Weights of a small transformer language model.
Size: 4 heads of 64 (1 for keys and values), vocabulary 5719.
Architecture: RMSNorm before each block, rotary positions, untied embeddings.
Training: a variant of Adam for these matrices, 157M tokens, 4792 steps.
MLP neurons of a small language model. Each row is named by its layer, matrix (gate and up: input weights) and neuron, and shows model dimensions 32-223. Each number is 500 + 40 x the weight over its row's rms, rounded and kept within 0 to 999. Numbers have three digits each. A neuron's up and down rows have the sign that makes its largest values positive.
After each neuron's rows, "fires after" lists the tokens most often just before its 100 highest values on Wikipedia text that the model never trained on. A number after a token or word is its count.

L4.gate483:498493514494518453570565466473501478512516464525477570476441526531488504465471474549445446575450469549529527550438478498536438443440448483490562490465481455525474576543513496431510531358478557529484424470525495533525454478563465477499491482444539503449478499474542481490463545484459545490458435470566546489507495534516507503487524450515569489484488534456469502487560506443554454458449508542493454481489524506441497517416545538496463457520528571577541454513500514434465473524511478500428503500589489510505514482447492555457544507512492456492515577539516470519521487500636571483
L4.up483:567481482447488497477464495587501478482529529412531509517449488495487553519506542510504565524478484489492522459514505422476450535504501455497538610555535544533505489538534559497556514531559516494425469483560500400480519547530444544562459454521502558502510457496542482500508484535458487507525467490565555486558455541577479583538461475478520502514554608455460493519517494468500436425515446437559542506494512430478471476470535419488474482512514555443521481469524489487422506529459507548512500466573506475525438556527429469496502469560569473526530480499448528515593513520511410485
fires after: " G" 34, " k" 7, " p" 7, " R" 5, " Pal" 5

L6.gate261:544476506523527494464470505536412510526493481448501502513450497577499499514535471472544512482496556533546538489486470550459473524491534574578486417542475457490514525519478548486491558491535548473468465462525489553448454532553529513560506510447474454481510465568427396505459524545502577477457436530569564475470572541446490569532462489525478486461567394466539472495478541489533536463562475460465544422540501477560504501495506462447489531539386584519440490486522529548511499434501473556525518460522521475453542489534497554410509492527472564475486503566452571484564471478440449539
L6.up261:499553524461519453533510581540522521474463497516491552424499448541464492481529466509407516521475463575457476515494487484518480508454466448479523516492466464488496516438469441458495466460491513509568469410499453511527518437546438538526486534526442515458473533458527447458583470431490449498441478448494523570481500566522518564576483482494485611496482555473528485457470507478455471519558457511421476536511566490523502438501520487564568490505575512459473460490549508481623456444544475449484543459449514451454469503503464556541495576547469436431597462524486535511508533495487485498
fires after: " B" 16, " car" 7, " Car" 7, " C" 7, " Gar" 7, " L" 6

L5.gate493:551468415576572504505518499441537505511451493538511520492542512556510518467532473409515498471585547538432441489497519496499464441460477485500529525535489480522607483509586506422472496482578472439566469438528470440470522456448514542486479493479531490440501464519494445491494526469481458578470580465520590493522427464445475573474470542507478438481571491478476497508530493568497503447528430519533388526508493517447553526483489471484521538452553571437553502480476487505507492500515514512424565532476565465552500559464512530559486500459490537514523477506553587498497513510477451459
L5.up493:473511459470451498519463493462411526511469430526513535486450472577492523580471465530530498516564499463428456515465460529491515444540546438507553453593579483507570403551476484464509521517522507512444456489498474539458509516541508496560448504469453520548457485455476538519506475530482555436510466474502526523486566551556470482578510483551577565479587537479486503510505537463490507482482507474434559561556450522475482489482480511520440478447484523599525490537489479431547474515514461499550525496508440518552553480454540451519468548568495580516535528526428507565478481433524384498
fires after: " l" 20, " br" 13, " pl" 11, " Pl" 6, "ur" 4, "ol" 4

L4.gate435:499453523474505425497467524490446572483498439507491484546469570523545529514478496524395518485490545505564520473531492524543582462488554538449498569553576543511523485456535505417491484496522462496505464476503491618542514434559431566462461529502470505512468465574466514515428483442503496546435515498547478541513519450499517500499434404494446492537462499610465529480470484487508565491456526425487453497477480504552470474518535523548565546507460476550555474524475469511497499551542497508497494527457514572437506534489515528484472466451492500527472527449569514517528422457529473550
L4.up435:554453498538611500530464509515488521546489485467482540505446438488516441496563514501516551514456451430518526459506488494467464502514476523512478460464520534520491531442505476528607473468631447515453474590489412458486484594505470544482530471446430489437489530459517531535525482561498515508444545438529508485537444529564501510478466510549451432489492472493507422430444539492515468526467530609502495481444530540502510541527526506578478446495469467471444529529560476499473453498544543515500492480577530456522417506551455479519478530485513492555517459453460431506497468482572467516
fires after: " R" 15, " L" 13, " P" 11, "ur" 8, " G" 6

L5.gate350:520474483465511470465513410521547523461527571584582460468460496482468488456514526490472476517452524543497452451504481502516470527557450483561472542491458487515400531501535459445440499530535581470507505476555486571528495535553502529533538462464473561471498562584451485541442519557524530545436540508476532436497445516501443514431490496436478502427499481481466454494520470475556557479496461524540517436488491439477495501458507489509494470536591385456588542518545509470468447499496530499509536506449481491481463518537511576494511443521477464522525445465428477449533515489430408471
L5.up350:469469542580543497492538527460559437522451552444419528489582536502466533473479502555507471512433497480492538554477579439543518574494500488494541405489485509469486501424482535514449518432505554502513497510457572563470444482586541448439445492485453509586500503513523502556496482532554489537513470469487412494450444459509493462493496459522565432485468487528518537452496467501475548512486510480423538464498532465470454515549511550556515501543527514470486480564514500538502520502545555497411520533540474533487472447506483513428442574538522532464541517570614494540508478491518464525
fires after: " B" 32, " C" 11, " F" 11, " D" 5, " K" 4

L4.gate56:490452448549449520417478449496449504493467402510492481437503536470566523391547560468416519485546536547492484535498560553569450493498474515508537535504544447588503560467527524441539472496483461465545471432492494519498537490437514502475453410488551482503534581528465500480497499498558539573531570578543537513514491479468516576538505467505498520496486471435521500570453543478456489493478499505507445485506529483513533492536585509471484580531460580524473500483446448549500508549496467544501508573505512496569529543524483519492516545514422577456531508507506517490514486485555471582
L4.up56:403476455485489526468545508506505541489535473470524479496508507520531483539500518538453533524525507590500507492493482397521484529491531442500480512475477451515441547559510501431592457527510550479481519527427459517521509534539554489524501495498573488534502531469540499458508518492498460523542562478475572456523540498532537492504506496535518494522527567500443491499517510414496530389555488469457483401602516507543472531511553544503542491501554511608454533491509477556532481436611454543529511520498528468535490619463475488531484545495486489493507399538470547605526460525488457558
fires after: " l" 38, " L" 18

L5.gate210:524522420539543493469528461508444515489469509536482469486492496453546488440563476520518497482516511523475500489501392472485450470541543521437575494496479518446583526552468428552496451473456434501524459457515439486523566493456436455441500425508458465457483485529540569544395571588549550522460515476511489495518470472486423527465451490538512475516495488510571490565495497452607515493495489483532450622498494544450447491496502525473542511561497474492498507489506573537498505540514511519495532548565472508524507449430552502487496535542525458527553472481494545515487497542471394546
L5.up210:479518513483534560539547514472495481555687443551524549417539476561538513467463532545525487515449557499525529488489546509565456495534532516552518434472482506510511517478486448461603511460487543531592556490519495516550491538460539515539501505552506496469597524481513589468513496387443534530475477444443467467500478456477519497510501462531450494467448527499487508521485520524534533559463484532457504493523484533401490469523532561459482493452509506533544483461565540491520507516503470523578498458547510459529490499484387525462537484443498520529476526589481546556585429447555487518
fires after: " f" 14, " F" 11, " d" 11, " D" 8, " S" 7, " s" 4

L5.gate478:532515505512559493489501439545402491521509517561488547526460499574558459472486461485476544529523518587439516554521520529529479493480493498467475436519492546489482461497472496511507497469496433490515374541536459444521481544526577530493508499489528507484527442428519466476479449570509519533502491438506586479520535596527472459477491490513468529518519557502453591448505485531498571450498480562534519488509549511476444491571486417459520453526531544475563427539589435484582476517498528523524558475533528514440432533497472486522524510519554541464471527545494441557503551441554550425
L5.up478:505524482422481496485517496501505490490585508491466534457512567498502501588491564522539526525502527526554451457493439492548421457453497500542418492523511527403509477422439477494441419496446481513536510451567479453543482447473499455515513530538522532560521531545479484471508477465493486506546543516508531478489481534549499565587520495547516490454469516529474565417411421531518490548463477522444574452440470525514434482479506534565530459566481488466537537486502546504543481509521555437553461493540470532442510508508481467447576516488437483481534511516478461582526475601533552475
fires after: " b" 43, " B" 5, " th" 4, "es" 4, "enz" 4

L6.gate494:549527479511509477546509449524542500509576549566464573497543556554559511522530521527469526509496415559509502480509528535480465436497470492562454500499501577537483511511516517550556516481380583540557499503472526519438464482525535461539500479503448495526505499537511429499535488550525480490458511485459506522472495533512532539552510576379417590529512444531464595515512469516430499460461461494480529356456509453547498479417482493414546454512465509491483478544519586506526470550541526457493474533476474556605521540474464513470501448503575480476528489539499528434509519468565496459
L6.up494:509499546454518475519588519537446504411507572522491535520446519470486497447516500457512515515479549529531473492481491465533518456492481502558426534511518543445499493508446569540564541550434475527513507482532455472592519495429500554495544514537468478521621452440457446483485483503543500528502520499535493469541543501422477514509571544399526485451477459477519513507496465530483500530488450634436494467526434476439499555452539539424544473494482531473501596536523454481496430454514515409555477471532556503486481562478530495494531526527540527451486517468501501555484509515573547549
fires after: " b" 23, "h" 10, " th" 9, " Har" 6, " H" 6, " Cl" 4

L6.gate386:445483452542498491482547536509531489549553509427550428533551525553565466498532469504518430528505497486562566478516475508523481462556538498504605439539528478483489545507490548549508480463458581480549494428455537501535484517581590513500484503520449466504531579502515486506525568521519567437492490461435472520489428499495466506412454404504467491431439537491395526501417567519537506483519490435513520508503558578484510504509498540488512479500532503513540534523545571502473529489488477500492532488551505480505470511475504527415483447500500486607484496496466518510546450443488421500
L6.up386:467514514532534465547491460403525515521508433506470486495422501491492562416491474453587546477421593561492503499508487469471483429461440433454556559508446455583552481482421456483547468444507492466461494468466449500515538434445500486535440448438469507469501509520505477528391480519510438565501472508522543511459544507452599483487535443621482463541474501464544535496496500431527471565515514478512489473487502472477519516509513476545521520451478449486504474497424364453518484513537581521471537520490524485505494455503541509480539499535466493458465584523519487534470434517508514539
fires after: " W" 29, " d" 13, " D" 10, " F" 8, "w" 7

L4.gate472:494512478562467471449531509447495532456509514465503560541517552476534555506505503508479542490483443541582530563510491494472519495441466482536491449523498460436551528544487440438477454428487527457494547488512441590486502495575559474555516485554509446437534523506493475467530534494511511556453556492535536519544517489481506584497522543510466488493493525429543514471604511449449416427469467500536479445462427539543562612451539492481525475453521527531517485554496488514459465528557512460513543564555471499518517494436504554481502589518389496472535460528530527518546464497595545460
L4.up472:467509554437492536455523516464445552482485477354562472570517458537538495475488499539508503493493511489496572525486509492526563532462508464496552577528507450486467426499450466482496482488479562530492460435441517499529509554448497568529466447499504502495484557483469555528536552521518592553569564442546514492513583459476545555495529450549528520554522533521489534563526487475518515443516532424537459545471524494540552502489501555497473452475475587499489537534546468449493458587540497508548491516487616501487536602442515487493464551496475495502571493422535528564529409445519495487
fires after: " d" 25, " l" 9, " in" 8, " the" 7, " c" 6, " v" 6

L6.gate551:514531483507502540496484548492460485505560457484498533445475517537520507507489468378482500488415518579562494510460471512471455512506602399520551451532552471508557525418478452529502413502485575488492492476573485476456502515490467488451522471517511519559539531510467532506524457527437509472550454556569521469440465451494518484456479433453491545479541483479538455450494459515529417505527513426491481456573523454507460528508454478434561545512509420440465477576542462495496512472536537514465489550537488505550452499464519490488467553506529454509496607511493487542516558573497569448
L6.up551:557534477481471514448526467544463519494500474531517512482481448514477498516483562554457551501474485459438515486515466410486496564515507532514513498542468493567585518538460569472554494453521480473539448467498497554518473521508520454445552487509558545547521523470461499469523569580548529547575526430506557497500622498464498519513488497456456509487491561536576552533463509462585520463491414524490547550508475539441476520531534474503500492483442479420480523462520553549458530559474470557482474491543506516537548445573497537467480495484529475383498526580438443510565482535501534571
fires after: " D" 25, " d" 25, " quest" 8, " bl" 7, "il" 4

L5.gate10:524480530525540535493576551494481489527513509495438519495465501481514454437542462531502539524417489461609558508543510507487486502474480548482443386503506490582493566476577427467515468516485522522506523582509449530552516489554556499485488472457431468497561524525506489521526575513477491548540584494531502583492474410507498561516495489510493466489484474474467458498529522453551542497443528540528516484548442487559477514509517525433486487538528442460473450560517488472493569501531463521505474456446500455525469507515515494450401526510452532545517530576557536553410439538467555494
L5.up10:466555524483486544525523494461460514468523495541444453443526563475547539490505452504541463540447509513516509499518374420486429518461473491527487494535451462432488463495450517509545496486517550511516539491465402506443524514446467472472511502497487505510523484496428513525551505511605600456481499557457466476407532531547532548552456433562543583575484503521485559521529450437538500533527532460509558493513485547559470476505514497456519466502481494528469451499428483519489452410533573544487529551487541441525541527516542506499514466486507505500512629523474457486546501547561462531
fires after: " D" 41, " d" 11, " C" 9, "-c" 7, " unc" 5, "-" 4

L4.gate320:426474466515440497491538531490434517496512515462472410513538537500520455462461574440461492424493489490520516525435472502561473407499502488459441475516541479513487484482434572491487442493502496476494497569581419462483528551527543493483455532523524535498509581510534514461543487571498567563523501528525490478468526501516488529456479466515537498516513507472607475474471511456530484451522444521455478523475468557562542512513556509480500469546530535486486476524434458563539497485525436439436476516476486529531431526527594482454546456595571521503497492453568573574512478440519584517
L4.up320:515485546535463464521456499515481481455430471536566491546473466518501440485500498545441507494503473442551498565513519462436512455506456500544485464487521532546474524498501460501521498471426499526464473521474555578401454505580554533513518508447453515425458493455435477503617521490527486488519515542511587475468509511530551562559528570464468545439470531485540562492533491454441386511620561492510493421512455492531557458404533476528509483448491486544512489518510526492543504515530437464481487519492490485495459472449447498438480490487542425509470521521499504603501542499526480513
fires after: " v" 19, " L" 17, "-L" 7, " Br" 6, " b" 6

L4.gate67:497488432484510492537572478526450493440563465529565506479495542511462525491450451504486518563509505509557511480529492480531481479548502487486519509440508463446514526518527550483504484481448558490464422520549433437478516560526508553467510486560616531500557499489532543487471566527460556499489532502518540411525528468526483474492501566520504545514467477531507478450456588516510432489441420511449481513570537507444509465573527571431495471495473530498557515546572526470539523568460517511521622510525441459515508487494480515551528554471549496572479468463554530506410490474534578498
L4.up67:511506472527494489448484470467493538453578427615532484494508479502501470570548511527488480521471474506491462458533424441525482506555494507498483372484469502468524568465465518490466548506552460436455522523447411562478506562456554469512520513519505492483493504510548444490477558517546570504585487449530513535591446496532467534525441528521461540487495492524462515535590506571496532520526476470493492512486496515415469500537493520509584511502518532526376516505513473501505533465517446584469531549496493524565549529500552445513494561435455457570485478515513518541535468563503416482
fires after: " d" 40, " b" 12, " l" 4, " ch" 4, " s" 4